Weights of a small transformer language model.
Size: width 320, 10 heads of 32, 28.3M parameters.
Architecture: RMSNorm before each block, biases on query, key and value, tied embeddings.
Training: a variant of Muon for these matrices, 570M tokens, 4348 steps.
MLP neurons of a small language model. Each row is named by its layer, matrix (gate and up: input weights) and neuron, and shows model dimensions 144-271. Each number is 500 + 25 x the weight over its row's rms, rounded and kept within 0 to 999. Numbers have three digits each. A neuron's up and down rows have the sign that makes its largest values positive.
After each neuron's rows, "fires in" lists the words (lower case) most often at its 100 highest values on Wikipedia text that the model never trained on.

L8.gate619:478548525504493457503511460524493561534477510517459530501519521511498531497496500485491496468500506487519447479544450517473498510530484459503468522523501519432555463502508493474535522493492510504519481464502425505501494488525547533486501486542500519457484484489479514478536525536492482480472525447510505505522489511500516486463444487517483482514531493515494500512473513514484484493478
L8.up619:494502515530481498462473513486494528493458533487495513462485505517476500480535518488490495543508481518507454506503461530541542527510501488511486542444510480494524481501463449477490513513511528479476464457543465489519522451468475509472480463492507478480471510516465505508485496483524462497491480473492526515469511483455530526461489470511477514498510528486492538492505507437514488499590
fires in: "life", "served", "serves", "death", "serve", "she"

L7.gate137:543532518482529504486453473499504476506491500503510483519515479520495534486528483481519510499491515476527517481491525465450484451477522500513506447466522492521507518558545519469523444492467501512519523471476499476472511503497496522526489476492524540475540448524457531451476490479486527451532545507489509468476474503543482462506481498458499484465506515500503482532513538482479464519500
L7.up137:495533518512468503466498483497523517483473525494477529446482516478526483531538495505510544517430536462449518508522492504442483508524504509542507500505464520481530450524502548482471481562466544489516501522546487523539479495515521529508475494485491517537508512535476513507497512495506494476470472517507502478490507495486487524489507470508473488473488463522521471508493529506518523507481
fires in: "company", "founding", "business", "indonesian", "role", "industry"

L12.gate635:484488500468473486487491506488474485490483458478514508492500491482449523530513514508532501471512461534515515506499436510519530513531517525525549477503504515479539465510479508523501439535486502518457482490544452491474528517487435518497521513479500522471470516497518456520509556554481440521499468532526515489505493507453486470504498481499519476490479491529452466511522494552531534510480
L12.up635:518498507483486489501451475494510510478484499542470488473525530480491484522481516493479546484471509508477512492479489488523473505480438509479484449491514490484501459488487516477535502473450502468490461465497504524557529483513518481491536508520505481497502504526511497459489583536514432473528514477458519480483500505532459469491470506488473488529455449503463527506511496505482520495490
fires in: "one", "each", "every", "all", "of"

L8.gate312:514530506477534487526520479499504511484501503559505539484491530482484467466538489536518530503506494535473533515552518488502574472516507478462472506505516503471492545514529504573515495495485503469514522514540479511503516514492508501526471535496519475492530537541475493542540485512517439477518534461528552506481447513499454503479534494486512475471521497487517488486525506458437504502492
L8.up312:523473523506519503489478467442479525477542512504502494465439538522508479493500480485468542516531512481437479512487483528561552473510478507525478529489468524491482532508532501506453496489485491507479521476498462487540453473499482479483470524509498523493507499539489486504525517490502459469444510490478507535467472493497534472495461519514469468502471503495500507527481513513449506487519
fires in: "of", "to", "from", "with"

L2.gate551:485481485469453496547468463525458509473532598477515500439550468515530532487526510525500468468511467509490513477531510501494489528511485515491515473488522552489499472506522499502539549485483464508488489461523495491531466491501511499467495433489487494460565484488501490499556481523527485537531501456529476460505500525539461438490492497529483497479521514475501501494514469511456478512499
L2.up551:489514479519476502481534493511519491498498479492521501533488507500539483510502500533500535542514473527518504556524495502446501518435494501519494471545533469449500468475527480473513484505505490513488491471512493524485442477506498531500508469539498490503502535542520464497507504512540474503468500505499479524462509500563468493500525495528482498501502498479493500476521493476470498463529
fires in: "service", "served", "iii", "serves", "c", "serve"

L6.gate202:492518487478480527486488513472514542476500498484518542523479506507540520476508497441545488501477495488502473455527500553513425503539488506488544544458519488508504505504482505495546485480506490494514485476477542523509503498521493498497552439487489533513513513509490533535480522525534482491541485451505494478480532492530529485513514520456543534515485474471491530553516525485514500578525
L6.up202:491489473480543491447493505514544482496465538494518516466487481496510497455509480508505557530539548519475489503480487492484461525486512473501468524481464487521514516479483458494516544536486482476559482507492483500471492488514491495498478543525485503482485513536486512439543490463488500552510493499523500516490513529518464473521528477510501480527498507504504478475494518484519484540488
fires in: "it", "history", "56", "predators", "51"

L3.gate254:521496503487476452503481535493515421496517524510473509518510489501501501471490502490493554556500452532479563467492458503487486480447527501525521526554535500507488466505509523504525511492459476524521536495507464499526501509493475509500467493439511527510497464521519498490555511508509445530529514516532502511486500496515477494506440539510537508528455527486524495501482474487511471508491
L3.up254:530505553486483526529468524468510519508480518498536520519502513535486517536531536433514511524495502534518517486540487474515492494544513464523455487536563504512498488478484512500446465511510537504498510523497519497510519502482501503533503531490503483516469510481490482519572491496475500497504483501518516501497465517512496479516503527511487537475504516498550484518454486515484462488473
fires in: "may", "april", "june", "august", "available"

L3.gate592:506485450458512535490518489503528482513508482487475478495525509531501527498450489500499498484515508477504516510499496532502475484526505528483475500523519471473506531513479513509515517491489497505469447494498544520469484518524495508471504538507492521503520496540491516549511489487474502560537513542521478499553490481447520492511475501443502484528463500467508520528489492502488459517453
L3.up592:481457474476496522480531483489509482485478464479494508501518520529494493509450484501504487472527496461489538508499476542519495491521513524461504512507526472483474534501474534526528524503508515493474488495534534517447492509519506528446501514502510525540488497532495535540490481512470498544530526521491488501536469478495511517466472505476505478528484502455475486526500501489500448494463
fires in: "art", "rock", "architecture", "oil", "metal", "rockpile"

L8.gate245:477508520496454503520479511532508470480505493499491517496527539535488485503495512490497500489465497498528535502484471494508479456499522478505510488502515552510513514504524536516478561428472456516536495565543464520473509522520539511483530516464499477489500482486536536502482496495515473484474458526525509518504520534468550513509446505511512481488508553482493512485493526518501517505489
L8.up245:491477497514477554490495526518463490510480489463528475515522505499486440499490500485525523509459430535496507492483493438456478477501469525463551521497509475467501495509492494508497476480482504526505488486542484486493506545506500528469511483491492464518547512462473542502476519473453489499485525493495523457484496471523506466468487521532488492491475546471504479511484506475439487479492
fires in: "of", "all", "among", "are", "were", "non"

L3.gate585:470456553489472513505517499504549497486513499543499529463501501486483547555503490544496484503491548519467529525523544499502468490516516499531528514523502516517491494491507492508473464514502507528517497484448462501534482443503530498487480507463531465464518481483489521495560457528480465478499489512505479497457484545486462510486574485503526490519443491519516523509453502492480498489517
L3.up585:508507496485499465477494504477535453538527492549578521506511505511536503500465496503466472504515517518455488494473520490519507486498495463483514527493529533502475465503523410492508474502497500560527457463486496537527489462539505515476506487529500509513496504445527487498461513482461506518500513512474480516513440500500471497542539477513494509482528543497512500519490511483503502475495
fires in: "united", "lead"

L3.gate614:510481466494503501482551463489498507445492465525474454461521503477508469499498500504497474489444526541527537483502532537476462500486550520515507511499507545486557539498495515494503507505518545515499478474511497478537492515500523503504501526506502522512494493484480497537530464458511494503558535541501508483488472474523466514507526496449509484541500490500479510505494491470535536520511
L3.up614:548517499518504503525542473511511503467486466517496453520499469486513500495497551459463457550485536504526537472481504529539477554461544494523450503521506534514507538485492528466534511479544500472502507495483494495525497534502513462538504553489523513490507470458497512530524492485491492527517506501470492484518481510514484530506541513441501432521500495535530458519510464479478545523492
fires in: "most", "post", "semi", "exercise", "executed", "expensive"

L10.gate274:464459465479459541475509478476467487481558493520505533486518469511460467503505491501488539527531524485515454436472524503504501472541468523474514527474503498466497526475513501531539500482492500474507494489491521468501506484490537503508495504518503480491544459484533494506528483475481514490507465524478509481530482486531511522486527520481488470494521477473469535486526501519531473497505
L10.up274:534456481560505520489530512470518490500545534488500544506487482479491472464499568497509552500505534485507451495496508498510490498495465462510488487526541498513446514500531484491511512493505504503498473452486480483490498487520507512558489518511481523515545443515528510517467502510485494489535479522499458526467490499507491546518507482531499466491480535501511577480455510476491513476494
fires in: "such", "made", "make", "making", "early", "producing"

L3.gate30:503489515459482525533477503512534490507464516467489515486502458562502498524510478493494497478478544527505504514515481551466513522495522538460534496494517479508475463542517491514473482504472499504522465537512486480491481528459519486470480499531517518500479525511486482507534509542496493504470488527487459476442554488503496509451497467499531504467551514489474482484536519434475502511526
L3.up30:491500511464478509527469507486524498484456516456512540464485462553525514524535495493468473488476535475461498470534500510514512539501498506499503502505521469499481522534499518507452515502498538519470450530543476502454489474502484473491542470509509502520499520538482502478519508453474504471457509505523531485524515525487493507468483480484512483496500487537515500507478471506507521495525
fires in: "have", "votes", "win", "wins", "swing", "share"

L2.gate77:488503459496465522521473535462484459507476483495488517509488510494474470451495503517447464485525513484507511491525498510464528522547482526529471513469486526475501552464476507482473496504444478503503488484499526484527521493497509487489489460529448488532496478474476501539533504515470515491446495515482492466471457479484482533523482497534499529482527462460509526474515524473496478468493
L2.up77:578480533516473529512498499516534508506509487477515462507547503541489527526523488520500492526548471483496490497489522482499479494482501481494529489475489462512451511525525527474506520489514519545495478533526493457518524510511497524471484506521461525491452497464476499507482476503506495522482494499478509506508491486500511471476501499470506509500502494532507503543513562506467530502479
fires in: "have", "has", "include", "features", "contains", "feature"

L6.gate65:502521524447514542511485507530512451500460490512508503479445519537519486538532466525510478506489524502498445515451552479455516504522496482474525545504509483538468540513457511499531487518519493498474512527489495529521501480494496455510435496493518464485527523535516462465543503537522486500475546502496491476488536523520471542457504464464484503460517455531531504479550466494514513474507
L6.up65:522536524495501530454510543474543461526464478494474538498489503529497469542505500506531525547532521505498459501513499486474481468525520529468533541495485475486468538512482502517481528503514540473484514519465433476487485483494473512436477568531513468475499492479510503511487520534510557537478545464467469480520507483531532497497486468478472520476512472515516510506510499506544499482503
fires in: "born", "córdoba", "birth", "cab"

L3.gate273:501494505513477512447504485496517537474487473489492513506511479490474501520453529542492490432512481496539515512564481554512480533526500463518532554483513462514483536524509540503553522513484490522525463477484518478470493496522500481479482526506523542479514470493507536549471483546525520495502492505527516487517471503454479513494545500531539455450513494437520466488488492451492473523492
L3.up273:486490517525465508457486497506546537473452471509507482503502483481497521529466516522489508481488496491531510518560461517486454530555474453527542530513504493500490495529495522482570536491514491515514442487501524484454490509524503505501457508512495525502493482489475519528488502517518529499497497511529515489513481494467483529506561503518508452435522490469489472505498473470481504513492
fires in: "war", "political", "lieutenant", "military", "deputy", "jewish"

L6.gate46:484522487527498458450477488514524490479484525503465525459492515540487498490521476478529510512470492532477494460498495488523528520480531483486518531482515529475510489465497528514489529505509519551508474524478521491518456487507574546513499526508516495447514547551483509522505488517460509549485466481476559486513484507510492453549496512534481485471477521500495486488522518460472494490491
L6.up46:522490535508510471522475486476460504543524488498554465529532502539530535465515517557429483472473493487521526487522461480470466498462492492521484500507509508464462456495484528499481493494490456478494465519502445513491464498511498505503492522495508492491488478515481510501509464526487474508502512510469513489510506528501512519491440487515502558509539443574510529491506512507516482552508
fires in: "because", "by", "since", "to", "that"

L3.gate413:493494509494504508504451494525489489482492467511502475510486533506427522510475478511486533473465483526498472520505480441479500531480515483524538530510490475509530499553506510549512504493478499509516496545486544488505543510505506497466533475520517521490495504477487514497528474524559497476481509498494478489517457498493488479470452478515504480519480513513507526490511538517504468534549
L3.up413:481447524461545529468525515518475534494520497502493489470486517486494444419527519519520487469530519483460558481544506476451502507542482521473536486458574486487505506508517496467487490541485528518519490508490496497538502482525509472509547462488496468538479514438517493508505523501492480468563519486533486468531534497508476467494542510520480497485546491478507476520535473510553458507500
fires in: "de", "of", "di"

L8.gate392:502499478552507467484489525501444519460488466510481501504486557466500410532521519467494503489497508473544489502468514485539435508521463487478505506460531508501469481471508499536505512507545479469506533452504506541529517482471483527524497541493485511538557490495488495497471527478493484512524484539521501488512551508516520434494514510488499474482478509492497505457478503515504520507480
L8.up392:502468486525453481550516539466480495493532505507523479495551494514544491484509523491485467490462491529512491468551514481519480539457495469532541471485519461468491501464514465480511527513478468487508514469534524503488484485488518528509529505522506505475474463498482474482504486474497495470520499494497503499494506524476517518475514509508550534462523513477476511543504512492569523483489
fires in: "can", "may", "canvas", "could", "bootham", "lucan"

L8.gate410:525491466529525499511456485518498483544512511512515536449468523470506540464509500498512509484470524517523486532521484480473521489499485493505501518506479513465525537472537470512516506440514502465508477511526507508518485496487468475521526494496506512477484474584471520521521499492517518538534494457551519504508495536497501496505497466542529522494485465520519517473517524510480505531488
L8.up410:518476489532507488485506497527514484485558494515503525498499527498512489522461526510480446493503483453472530498494448531533514545485476499522482506529516512525464537509471476504497527453529536475516475493488550495542474454513502508468445526473492486505482503490504510514495478508530497541456544457517494527516513472494543473468512503531497524489499488526492500502515482509562524483509
fires in: "of", "to", "du", "dual", "general"

L16.gate217:505486544435463515492506531494486480467457493491495469481513536473509493534480474531499514497496503480480456505447512478488479506505486494553534500502504496494476492512521507573496528477497505517481512510497522520488444528468502471515505504522517512520479478514513486496527546519431476509489463436508450489506535499546493528482509517448491455505514502473504507520532505484472520475514
L16.up217:521508507543488490447491500543494454461484490487503513459483492450467517531474483572509467508497498519500490424506526482532480509469513513476486498463492524533522499489516506549493538487517533504484534519493530527487454513463491505565495511473514490521526529526478437490475516521534497531490479492462499473514546500493518510494509500493501424454528517487487531524522462499510502481502
fires in: "was", "df", "been", "be", "m"

L3.gate541:515526540467495481509485540496507505512501492441486504450496494510526512509548511500507494526467538534501521506542508469461509515463462502544534477508509509485510486534503457531474513457467492513471493523566473485475517516519554505519477474514513517463500443502517529516485518505467493460460512484470465494492498528479509508476521538452529493490541535491481577522476477504450487486506
L3.up541:488502517485503499526488517492501486503502512481461456491492495523499521521507492477496472478503517529515564512505507483441519542500466517497507467495513478520500489518527481498463542465479509480477515524521482492474509489517510515528480477516507514477487485478528491495500570517492489429491514501509487481515496529452516508490499507475503474528501524521461499500453462544510483481487
fires in: "within", "for", "than", "each", "every", "over"

L14.gate490:507518518504519492506523511460487535543520492481487518436478507505511460509510420482492496487498496521532492535528475491490517528459519514519467494511495524481516476497483548527509534483537500507511521549513488488492487527504526553497470502453554513498502497491529520486550503493496535484564529554486514526474472508498510542520469557484522509534494496488517531459490482491501487524504
L14.up490:495516499502484486484470499535493507530468491484517543536511532504514528510496487438475504505515439498496532531488492480464501455476492527507491517458500517543528452549476543493481499484554469491476463511513496474514478527532507489489512459472444511510487513466513488523475507518462504501508496517486522488515530446537502504527476464500488517506476486539526485514499448488479481505466
fires in: "be", "when", "is", "being", "can", "then"

L3.gate133:504519516493504531500448491470501532507486566479503530461463517482509493527508467453499489453528489493498494522524485500492475491498465556471495462494492526470487502536497517462532530501503469463464474508529452478488485497560535496483497494475497559481538489476488522486468496484540540467514478529545457458527483516485527498480477486537548492513524462503553484492483446475501535538527
L3.up133:491519538499480460469485522515553510492491503503524493476479488497512514510490459500539493478510520539540562516468546490510514459509515522496511511494497462491540477505522503466484584499521470486480451521490520481496497489438511471484500470524447483481494519484489530509469496493480513501506523560534473486522516484494492485533531491535489513497531538534489504503510506500516539490531
fires in: "be", "been", "being", "female"

L6.gate378:510515519477525520486487462508518496533474490501466490561516503502502497538483501503511495481516492509526557483452495503528432476522533496524483489510447479516470536498538493494505499481507515579508490509496492467530516506504528511569486538510465558491530472469515484468502519500528481526492498505487472503525487499477473452509453530482442509493495470515506467493484513452492515492476
L6.up378:516476484462517455439468481465501473479486476497488486532524530490531507503502510516507535449496471497517511465469527523512529505505442503476442491503497505484460544499526422478476512478518516529505562543488483523528509501502468517536476502519464549512505507540463484512513523481516516511475474494478441468480524498512499449480493524481491489453489538507507509500496572540474491536497
fires in: "new", "earlier", "synthetic"

L12.gate270:502531501493501502459477507502482465477538493452484477515496492525473500508510515509510493507497472506534538479491489462479486516524462463467531478497467490449514491468495487502446529459503513490490479524487471505457493493484549479537542475545507524506516505477497508589502512502528483508520505495520473505501468459494471502472486476454525471522541510503475511533518510491445547539496
L12.up270:503460536487544504514503489539491529506515457430523492474502539545485492497480488468460559494498490483511497542513495502526515495522539528489528454461488494525497553479513534487504500472479493513474528536516484478470505497518521501535516489513441528514551490460473491517508412468498494485503579499509481515516518543470525476485542495517492510477487516518497441527492510499522503479495
fires in: "s", "by", "including", "of", "with", "serves"

L15.gate435:491431515493474503507485543546466543494528499497497493506486480526511526483488478452497523472474479485532495486440500520480516473458530522443511479523484503484498449479485495483452459525528496551523488439487463482489518508464521537483517518504484508500448512489485516508502522481485483505547493505487512516518513500486511518493538461473488478532503512473490548506484527495486510501510
L15.up435:522512543525531539516528518532500518506487520481477483482452530523480530492512493484499541484482489427487450521514483508473506532500481485458521549495508546505520501524507490501487476496491500508483448517537502508549523498506452518497481525522490471500496481489546511496560526509513506508482499498495507504537528477473500508526493468483496514540491496510511504529482511482475509447534
fires in: "to"

L2.gate354:534484419492501509460494535478532564525509473475531502519489553468469488484475508482515522497500480508506502483492509549513510492528539498459532530492518474501466512533516516521512453505502506523516489449489494563529535515505488500474540534492549478503464512488571537526515499515527474531503518523502505505497496515517543473517529500492532512494530499489489468480529516511539536463516
L2.up354:487476514493526505499499513512515455463511428527450482493501481518502517517493482540521499545472487492482533487517592520511526447480531483495533467476468459489520530460513526505487513541502453489509504474460523457496516503469499508483520463497534516550455487481515516531524495497504501505448478520479518498473500487525515523525498498565470506494476471523441509510496508500497492527497
fires in: "company", "racing", "stadium", "airport", "election"

L10.gate128:488482467509490475508539521520518523507522508453560494499518550520493509483470471515483541514512517508507409509528480505502522487490497537541488492533495490472525508515495514483488494502477447512479531496482515512512512490469482501479473472419496500481486497503517511445490504520509456531508494540500520464464510522448529509497545480534460496519493494467515551469508505498529487501509
L10.up128:513493434517510503461519521531474534549525501478537523498490513479554529535512478484483449467495423550487489534503509523474470475515457504539532513513492489487527495441509524500523507475485501494485433506504467504483517516483449470489470525473499448511533511519494514479491505509542463484498494526475508496506477531500467503525480547443476483496494493491523504551472531468479470496525
fires in: "is", "area"

L3.gate194:502451469497484450481441506487512551504514482422478509490512485546500510490521486475517510482528562510487532496477501510501465530494497521543523474503481468438505473510511482501517478494530520508500480488530445477486508539531507545498504475469521511484475552505523522471522506540523455469530488521434483499476500439495509524500523491505507493497452495544534457519515476497470466450509
L3.up194:506495499536466467497512526501528515484481515520519502456524547491531506500505522487513494489499504535491496573491536523477480501478527503500511492489520548476520487538507493510487481472523454536489484469520498503469500517563447509495505458539531509506516494514484492475542506493551519500536551472501502486468470498446518502462482508481472497490474518541532499516513466484531490472486
fires in: "each", "per", "one", "every", "aperture", "perrin"

L2.gate6:479487509501511520538538519511516476484493479536528489512511542496483501511493534551490518484509547473492505502516485528497519511515511486558517489493478534535487542498520481529506525497517506488522501514526517529532544504524500527488517542481475457504424474517492509583467496522511470542529462481499486496532485503487516569489500505451491389493546467476535489505508478505531461535499
L2.up6:500479503524514470555542529490492498500506484516517510535516545520494499504485511490489493456473518473504529533511443516497515477483530495526470493540497523506514536521505488529524508492506493504489522519501530525510489494534497521522480496512489444502529483501516509539468522527509506528532464503519517489560471465544506509505520504425513425480520461481521531525496479518476480535468
fires in: "art", "design", "construction", "architecture", "county"

L13.gate561:520509465456532476504549480482514512485489523515476510466556514503509501470520503483482460457478518491533445470470475497486489525502490443504493540496507488465515489566496513491517525503511476476480509477523486490524505455501502512497517542484522482502520512494494457522491511499512489542502472483491469474485515525501502518515516503482464506516454514545463493526469538518503509512520
L13.up561:453508511536497482495526504480532502501551523499551481499508531519511444495477519493514497484516477486515466453512507477518504553536486489473520518523509487478500474509472458555494542502483471520510462486482547526479563494490496463519558544517504489448531499489502508496497489479506485504498491534514513477506459511519485467521558448492483487529471522512519460483484502448490511473494
fires in: "united", "career"

L3.gate399:495496467481462485435500486494483479464523533481507500514543471496508511518504511490505474477482507503536546474460502496490492494488526510528505535510549500469482503505515523492525546539535505486512496527507507538518484502476580530461495498464513526499492483482522474518510493497509505495532489531497511512493440513463521504505484490529495479496528472486477506475475488534546491469494
L3.up399:523474463492490515517499530499515501511520484502513504540490485524516502451485482466488481465509502492503485471486543538468455476466499544421470509527474474467490513488476484477525467480512471493487431468511524489507538464483439507475505499501506531549485477501566503507511527527475555508527452497510538488502497492533513499482493487500495524513491474487473507524545514506525520468526
fires in: "on", "made", "miller", "lost", "set", "making"

L3.gate298:501486461480489513492480527500512504504487511498474531500536492486486548514470468497524493520529511547517504498477560526481495466488477496479530460482503526542514508518506498496526506468526486496490476462473518545462479493543459521490471479514488509470546532476505445489492502505476523524517534454484500491455486508505488491484479501569509479484522467477499531524474501537459526450525
L3.up298:473492473478524495472514512518524552508479516519458494490529502493478534468483492502504501477501528591494491533490543481497494517538488496507518492456481491486497502499490471468455514497483515544521511471539488511496518492526513489503528521496495531497497503488512509517529497527515491430491497492473487493475466496500510467466513507506476502462521498495540512536509508522485476507510
fires in: "united", "six", "eight", "four", "two"

L6.gate631:521481529518503507478517503496466538476494474429476479447468497521523515495549472499518458516522473479515468526488504547554488467528502517470520507476491502526520488503506481507453477532520519495477497498473504495462505514554493534491515462488488505511510491486483534474509462502511491476443470463507496526471487517492520455392539490510483484477502518513495515464482546540495525479516
L6.up631:510500483506494528547490537497504478548513502514491440465497572480553503492527509501502462513498549511502499451520509536555469533509490465516516540502486468509468467512482497496485532484491514504439460516470527516484492513493475534505511541488518520559538523514519488504482435494516506507529497464483522494455538494513500525439498504489497491481481460494497459482490513496493492547465
fires in: "would", "may", "could", "does"

L6.gate166:489443496452525509497533495509517521524487470484513540501468494533478491526487504497521506488512495511459471491480539548476533506505493501513498511494483479482514507485494472493553481490535519514527535517464489490500509443480504533492495484490461503495522511483521462485491496501490503526487498511490497529484445503516510518470476484467462520469482500535541487490470491519493560472553
L6.up166:502469515455503468521477501498500494525524514480499493505499502491578494475530532523496519526477492464481504530528518490516500512503479489491483455475457541501439476480497466469516489443512521487501502466523532511471514454518535521497506493471474497529484497452557502511460495510503445458525479519519543509532467497499485510512523527553537486501490504485513499543527465551492529501483
fires in: "it", "which", "tenure", "season", "lead", "tour"

L7.gate129:483525546503457501484498499510500503455478520521506504533503475512487498517499510556459481510532516460514512486505523501508499500453472486492528506478531475477479520501473489487504534522519474494489491577474538483452487526464535511506508487517532525488525516505505498498596498508493469513446470480549551521522491486495476477483495522496503519484492466498489524479532467544458549522538
L7.up129:520481529502479516465500501507525506516514424495485501507488513506519491501489529506530549509502481468492508529540502532489464577516532502522503476505506534497495529565482483488512474517515515472523538461503496495496527521469493543492545527470467484492503436484490523494533513465523546494516520485496497469501547464450462505524523495533466502532469525518458504477497474481481452535504
fires in: "work", "research", "works", "focusing", "focus", "books"

L3.gate88:491511487478505494481501498543519489489481477479496467488493496464496519492473478499485489564510525502484460533494520467455500529506544529522507479498485511512538500494508508466487476473495515491506523501478455521506527457441526482489490533516513467509490484508454518467496462490517505533481478530490522487534475485524504534494530513526503546508502497493463491476469463514525502505475
L3.up88:475510492492513477500447475513501485491460577519542499505505516512526508499511522473495488508468474496485497443517466510474500470481482550501583488512500514508478518501521507504519553498481545504513515492507508461528499518502488487520459502508539436493527532477512491453500518510497475515509514474509489500475525558510502507462531460471490523477496498451516547504482489569499482501486
fires in: "part", "parts", "predators"

L7.gate24:494504487525517493525506501521482540529477528548490482507481538469485491524511489502463489499475541481509549485520515499482471482523536496551459516518481472465435501497537534492499469505481491504546505545462512502516533530510507503469514514443473525474501500480508493507461541452466494454520512480529522519474526482505505502459473523499514527467462514441533491495487519492518534531541
L7.up24:528501485491498502491497481438504556499505513497539534487512467512532468445519502529530503462522536565517511527520510501512484504476439484522471511505514502510450491500495505494491494484506455457474514458483529481488512483517525503477516495471502492518505498518466495500490439485510502512544540484505513543485536497502485496510499507535471536487497508504492509504526526490533519447496
fires in: "to", "yield", "from", "georgie", "000", "yale"

L2.gate222:494504533528497504543513487491492490511536483485537487500507500503482532523434485514485532517477507510518456501492513515477489481509499525499531470431519445502462540483510507487463469539469491554496526502494464515525470515535520499495450500499452513484560494512495524473499478511475496525522437534508526534503509507501494536497508566511457529463473532495471507462492505545486493507485
L2.up222:539472502470471430457459494502525473556496517534498485481515526526490478487486511490493535488525483479520526472488475508515482522514467518499490476532444510481544494528564485505500502503496479484488540449509501484478512511494476552520533495504470520487466532505461468489487492514539499508523485519491505524496495535539471478514502469478492552507485509503530548547470510507469466535472
fires in: "new", "few", "current", "modern", "potential", "existing"

L10.gate275:481529523466517501472491504509522499485537497486490527473446485503538460454501473562509487492475488503551503505538485523489506502561484475487513492484500515481484490518498504483463515499466489510513513525505517460496502504457486483527509500519527484515492480506501525479507493525481445490441473514474529518468508441463572495471480523510488492489521532460530550463482547445477523479517
L10.up275:530477516512504496523432514468481499517549527516506513527537505513559526467479522483492509482489522461525498509496501478555541504522521515492494459493522489503533526501487505464470487511512481521456506511491499490473496513512490439493516490522478516504467496494545491504507512504535509526469564505459500497482475482524510482489466495483480551533473474492493498458528482514488512459516
fires in: "just", "s", "also", "then", "not"

L8.gate589:502474513504499488460502507503498474523493498522506497512511451495495474535580509444495522523513516477497517496478492537529526518539524534457523519467519492527522503479525489509469500521495496491460501483517471528491492540471482502477479514498492507464473496458486434482488511498500529513504472492526548487418531478499538494509520506486483535497486487475490487519448591463460476506459
L8.up589:522494511508438501491441497509523464522484466498541506505517506505515517539495516506505518473546510478510522494516514472557447545547511485451507520528447473523482478491484537497510538463504476486486519533488488497498495543468463480492482493507510484475504512491499491512492492503492492501514444517498506497499502484494493525530481480476513523493535500504523517494499533496443517502492
fires in: "of", "to", "numerous", "major", "various"

L3.gate208:487493483491477505497483531486518514495485564483464536486520515518569427499489505489519485437515444519476506496482512507501518475486521480491530495529506544522492502537504503482483503487505524509465448475491475515516531479501503506530499505513487475518509481514495489453509496521525502544499487525478547493515481509461536516490519466467476518469533524518491493519539474516552530490547
L3.up208:517529503500493513518546449445499506482492490523490496483493527512545484467480505482531483454550527467473468462482465526499477489495486491519479509518467531517492431547497465504485539493519510463497492499503489526496528467443491474492467513517510480479547498472486516520508509500544507541480509511495489500445496543535532517526522479477484510502469496510552475504571494539505501484569
fires in: "born", "death", "released", "birth", "turnout"

L11.gate98:504508490477491481488497516484466479472504491524543501480508477488490544529498481512522535508499517548536456505482472494521511528507489512520488492502542502522505508557500485492526473464496484488516501508510522487477523476541534542539530523514542510492454516485495504516441549524471497486460496515461503512470425501511512536484484513442517536505470529498503531561531560496514518494516
L11.up98:495523500478468485481475510535508501527533495477543546471476504482526513519535503523521500459500507534531466492491486504457490450509493502521520491517475499481509468523448553522535542469456556521463527457523505496479519479535521486511508496499452491530512480482487503441494543520467470538543532503494483484528563500493524498491521506513489528460497502504507470508505515477551462475538
fires in: "as", "of", "once", "like", "also"

L16.gate596:496534517463485472496511512485477515444563474494531484507499505501486502503519526456521558446501483515506483485486530483474518461486431481496501545465491537469489497464525537523466450484486525509439487488555465483482504523521490490472512501518510511490526519485476480511523492523504492482545503495538483502509507519483496486481491520486520507499512476499505455477494558528501501525513
L16.up596:486540499504487504497517500470507527514481506504487520517471526504500558499466527465472505461500506507504521470427486441483526521512522461487474546483472475473501481494519485499506442488525502500457509496537508516511541511513483451482513477490492523480534485494485491433525532488500512471486520514498452484456503491492497497453494456461469549530507517488491497500527533516500514529497
fires in: "in", "of", "among"